MLP neurons of a small language model. Each row is named by its layer, matrix (up: input weights) and neuron, and shows model dimensions 0-159. Each number is 500 + 50 x the weight over its row's rms, rounded and kept within 0 to 999. Numbers have three digits each.
A block is one neuron, or neurons of one layer that tend to fire together. After each block is what it responds to, as a language model described it from the Wikipedia text at the highest values.

L5.up78:511593464564489508417555542499495435544539531559469467575515453495462425554492467572492435630481511421487574490495594560522565464515496551530613453480465467463465406506465412472541455463502498545555533527459510477523494607460505477475504503552483478477506537541450499507516462509530504419449535378479531388521527479541543490494551491499464491575439376555575513482556539547511509490524389441509548388524522468536495453567480556428507674487440509486502456407522528491534564466536423
L5.up150:480518532453440517506553548484569441531490528539509508575543569445452466440505464453470461415545488487504503528430483481510468514494467437536552458633477633560550447510577571402392460556465465624444468512483467484531489598436536501545519536527520492498567519488503563536511520531491497466488560403543435459497518512564503490567595515436447489460383506433487459587576579532574451459436506512450519452572486510557534603526501515559453493460541537416450531546458634467523566486490531
L5.up169:475536485572464540543451441485451465527542521431369459462527492449495390494538470519513546508567399479594456554462473508479533482529458481540496447499505410483470550496475534473538521511594474492480425499473493535518497476516419613380481546515504414557509624482476469565407502464473396492489587511540490431489555432546531464503536523536463409517536399505598508464471463698576535464482508500566529547495494496507464558527566479504498499505571459405500481458503542539492493527436589
L5.up376:557467500542460532375414459577432497455472464538479521539504531469499459523506548464462458471552475456462438463512577571453411549488562494542545539545550461514446540479491523539515477485517502494419450525502506451547569610469545449476571567528475557497432463529484478546507511485522486456534368352519470459547510428537401474456526440512380469516511421489438519633489470527583420488424534559522513519443513651473481568472441456454517509450628487502472510516541521558538499447459530
L5.up388:498586502524501477507482547451474460471669556480474538486493440578566511498552465475512534447473448526618594451547550556509451569420483568531444472646494561491528457546456456485432441526428507528431602469451521459510585434441572516500456543535479508481532559535489437468512544498538408435589583490387477519511411493519496507520564571482480523463414451606520586515499530468626527456473483477588475475517491546547513535550544482500505487554556440447552513494500505513471512443462532
L5.up403:504487451531451539470430499484451461496515547465491503492525546479487537515528429473520495423631504583557539534486492447485428420536521486542561448637501554460475490585458534459504431487537494562413442473430554366528462501503617478436478516527550539529519409607484520504533595501539530513498463477545491443466537466513499600527537564538422477583459366522514579582427509578544535492451448402529494524524493437507522571479566507467496465522518391478487473442465484517572589525454444
L5.up586:524477453566594439485487476506455447512509481526449511536505452637635471481505542472484543445560433469451447581410514543505428476504499458447426589517433462521465437527518461524515501554513555571518455552525487430540536568487486504400469401552499475577472440556448472503525530481525528465545516478528524396543565517534422528523541516556496424527444489511467408460529582555460507455450500576511573545390494498485470456497562528519529432475671495523573477493539616493423471485436468
L5.up614:493463564437514392492563539516480463511493565434515421510479581502457492449418563478468464454529523484454432445484505478491461526470438572573465449558496533519532493423503527450485472473565438565456539467528419463494540538381521468513499550640428492527549493438517561485471459465520595402482505386614540558515441468507518496579509551429536516588531458507569494488490524456439499559473534581532583441384470537489513600603554576519565502465450587530441511527526448442509467482483520
Description: Coordinating conjunction "and"

L5.up95:518492511593461462487566496510341553574484516505530504535539522462448591538423512413413487409521497516447571588549564570499494519542552613435473546592476620491519465368461513488535507472539496453540422506495553533570540525480477501437448489499538509611436519447489422470456405528550466474414450521569496496504502547518461511541484526498512491471534485531453539394583444557472491533537513491513484460479513518479559510529607459595566429478478559416479513416468435475557541486470482
L5.up136:492476550481494497532459543484525487456611467573492467491467478520485530487579482478506599603547509489585494416441478460438503520505600555452624434451501548489447488458550493497491438501431532419512543517552513444561521491514526527511545495510450515594419558550549553484531438461501463512508538508428476460562532617461530554452535503601499643532533455462455514537508489475519497416473545498474473378591490602483515461458357545486473530580412553496479386522530471520550546505565452
L5.up192:477471519518487560571502502521575499584455553465521599570471519514493530525532549559485588479513522430522523496456549516448540444579480504486494505477465497471507427449596468527536358502426424501476519467463495410538529437474503448494458536472505430542542529393551554464449418510442454473460522416512513520442511545512560579497483533443557527479563511575512424564497525487571535484574507436508548509565423532442468519563397401449481458533507535455506494343417435441591599502589471
L5.up204:534453472411558465536572502507538486552494578466522530490613426495461463421541539472557430507512499633539459488547469525423480476474494530419586501477493449571481531579567471465516475432519425536450433491460438512500466528424569515429521465494441477455346494474541490424497501635542478535487522486562503492462499565509545511556621537455500541532481549492511501451468560422480531504437485429655485438470520498549462517586512499552571462512539477523447405428500547431518455478523578
L5.up258:501465452542553561484549481430489533467460616596495565516487508469457582526476507497537568446519457488478509580375496506500433496341631474544477517456462513471593474500534612627493477460522506416533518578458511515469437549548595484434483506494581505474576467553497467464486521585412497453489506564475508502423469519531517492534469509475421564462537568464445565562488456587495528457563459539515495440445389428480471460477569516551416557519452471534527475472500412505546477486480526
L5.up426:528439543426521431533453606557508432483507557435501539450471433511480422483526481474471497543543491547528495454460460485427467666562418523412568514503500531505496420593566489522578483481463469480555564478547466525502492527477514584594535585505450502567506499478497510452432492452418452444480514505542496449513427558435495456536588504460357551529468536526485532539492601439529394477491573487560469403560407505534536497497465571523455507522464524502525509430522564499450479491618588
L5.up463:502529416522604532558522536393449472492496580475474544473534460491526518492508467488424477527434509534558523451495569480584472546520522510450515432459482550489457528593622439552472488541447526603587416626567552501532479496556526514453485472491415518486447430423467495526451566554439468466449474606436544518427506565400461506582501607534527448517504496519512449445435534414511534523436395572510500477637486472495479455497570455472499462537534506522454416531459554477491464476566492
L5.up636:547539398468527569539466451402470534544523550530529490463444385378513477431431482432485537504496414612523527440530533431480518499484537479468500496431427479497601425581526395496555479498452473557567438489518518482525490535459562578490483490467511485666550515511569663497553404505459429512523499556565489503512415503516471487576526450504445515508545484546503531460470507552635510495503542521555527450536440491471474490592424520512539499510463477481533470446470499503478552563514418
Description: Section heading closers

L2.up86:523478461481495496498436539396463512546507616516453438461484515367440524515443508482482602558508501619486577513451477561533582630516524422448511520512503460524577524533477508510537519497417488534464509630569519495470491533556500574433468547409475485577434511475536492499521566421496535479471467452443491521497513507539440481548472519495444502568534403516482500446575586497541539484560537519532466516579469468409484473569426583508445422483396415511444571463441565398522521524479466
Description: Section heading closers

L10.up84:509585532467489521512493492484426565464450509476417537455568562496528521505366582551393549508518487475609404464495479488468506570502525495588498506459536491567598568541455516479426530505446558528540533627496576480489536477501541461487461512518517465531509529507527611472487498541424494495497524473512511480405435530535529582524555454486509468477493504468317517522547526615547513448481586484441544504471453562504438448514418500495454442450551364493477535496454574578482590544467495
L10.up178:473469453472503514368467458449514478540519487416505501478481362523448541504419516451542528559457450576572481413510470460454487441422463546434530485449567512588572606543445641407527555490484541480544576495493498403465520611453486505506484470472463404470483557499465537500415503552499540492535490499492468515612528464463540548493541453414575591486490475402466548485524509520539494446477548502534452422456440556474555415485540490516526485477470501501579520527572525399477524406527454
L10.up225:467434528605410517483490459535501539519469458518497523436603502523542518517497473447464465548503458524576500516525529358491531562455564468450495510614490454416528459572515495453470480558432532439392464465479550561482504489428435541502456563558551556454524501515498495534466456481592536558516518531464468518524432571526482464467481502523481462550583569460557462409458391551502473452472486580468415530517444519666410445466499562512556529560494595499498529416524567466615515463542492
L10.up265:439553437503621501365436600539501479556488455588551493572496491479486462505402570502482583478583412512482439485531522491509519517452468496467567455529488428439529443470537457515581524511635500528546462507457528459415511480494434605504466393561450517478407517519572490425494479556509511502475419479530436579517492487565456492454515542509436566516425490370490575486500518450506574492456502558464509387516475467569516526619448530515480463464458460474517461501500463508528570466428497
L10.up273:477594345561424487400577447495395572591474499542485492519509468581485570506533505471391562483455502504482530530464513455433500506467397506438568563473475455415498543524591510548587569557549519557575532490454468394401429547409507462465499487502502461496453509442519486521451459473532443532517482510545484450533465426544457466427460532490413485471473525468518447515526539524605489508435493487503515438520397471556516485482518482474387572511602519449486546505575522511507482588546491
L10.up369:571556506528481578434544489460483500458417452518566476493517414416557503384508465428542566579514555494474460408529561472533516583528491509492567474497455517472497438538529401549510526495566500543488520462521550515511521541557533510425554553525488402606458527540533443597475509510488547472541437427390482579477508546437404498569572580489344426536521517508490578543516476514535533480488544498407501456531513552501461499471481463467476516530470529535505459458642441481536498547593403
L10.up463:500515414557397509534530393491486468554548458452530409505461509507522514453431511480438516504560482474527414457541445512424513512484433559478497589490617507540513541632496497480468503505516533614471451588505481422399507424458543440485429476517500479542502555554552540500453518505507439493541585436543436492553508662603534490539476411572484408427560584459513523504517492489527523473426580503481531463572491451526469509496546491512430448629485495496474554452472517468551447452469474
L10.up513:483526465489519464499446391508447471510394534523551533470553485465499455575453461470528526510516497577487492457492424507439535483506381533509506539431441501444495543498510565495459577562556469661499545509553430497463477489515488600499456489495429538506577508419470622557409420582529408400527554513539521485471479484502566543518498546532457507548476560504515558523464565548551552449581464519546469502624515490503495463470440512540606499546505470487434534509487461344518486587593496
Description: Heading closing markup

L10.up46:509496494545496573435506493478461431417598567538458521503482515448467449493508413498524474431605446541565486424561525480518448517521448569531449520553490535422549482541492503525454510496411505611405529544627405418547565488594590473398437428587433495453496460567523501524493579479509517534488468485492535480490503488428491491484486588539473494507495454503454388464493486466477439530517454570523481395461532594527475439466532507505580565521466496441457526617576603476526500506558518
L10.up192:625463484508666507529503577422523339533502523422487557489527517536502522430477503472519566453490478415563498508539550445543447447457522413596391440597509461441385464543575421543540504495498503537474429455544502480523465428477564503507521544602612437499508499449488448549542490481532488510521501518475477604455504573514491533457536482553431400518523478566534469492494453519499529557484464534548522552531476480500534468547466522569499486477539572511498462555401572466480485431578484
L10.up239:528500462427516581462462428494485390456528539450417472449412442571542431493543554509435431527430470579577547505499443493493553542444480564595508459498381524484626547439542453546450453520531594510534463554446471523519530471464532589417407405491477505518515497525491485529566515552569507588558488535479542545479461470578588566520483575513508564471508519595465499519536510553453493511472439583515559516584427499514454536481469513470506479603469518495471596502425552492468575516538427
L10.up249:500503553474431545572562436494493412551587486487523491456576350512511506452395522480528504469506432487476447498349472440479536536498456507465495483477484444501444490414549433458507526456472553469567465490489496508545492461499492531375515523564539383506421551443531474499426478551473438407454482483500435549498496576539509451539510452496399615555409481502536493501508494503517575504496513445506508568488502569561514524561525392544508440544553603478482465398492579431507431452470572
L10.up269:533562574535564594521607562570550447488569474446448570552568436574450563518573511531540499557482538565483533482529420453467551448498554546498473499533414464519472493494406527494461444417622543530518461475459417561432441451477539495495436546537447513521480536546521427516497488402540427525580515556569428494540583550404514532523463454597502514478547565507473519506476414538450459493483464512477524438526516539533411580608527452497434440518432495479570455553445564417501494521509528
L10.up334:474524534520486602557527435488445381589667563426472470486473442486523531455522539419534507508616491580548540412487515462435489518515499519459411505539456491459539384407544442568458505461395530546504454489499413485487522423532571486501531492499441547515589546515490467418505617535517396507542535473550535484487498530505569539496504551517496519503497487516433508484501539543464493454447502472574559463545512540474398601546587454430527477571472512469443496514553532433578506487476436
L10.up561:473473460562440445503563516483478475503516510385440493478501492537496543486545576500577559606543612558382491483485506531463424465501446585462487461495461490492449530523630454543565457585561537443438504461514469495547362513466500483386506455529560422479520553456486522520430512484529474426524534574446511506454457546468493582523488562516397611555496483534527460503478567480445416483478516514501543401496432511482415504454463468521517600420477567475514528530572574418560495482495561
L10.up574:469491578437425524510588483553466513441565494449437465505477536547461547509524450480497544536449542480541393474468558388561494418471482521543508521662517523506559515420501509532454549462551549538468532427537480462532531432515556550459522552432512455576487543507412526455409618518444523551480495530484563501548507484510501481485544543476504502477416369536386536502492378491448446558524490490504490417436503482501364569552519480539546546482432542463543484422509569419538483420510489
Description: Coordinating conjunction "and"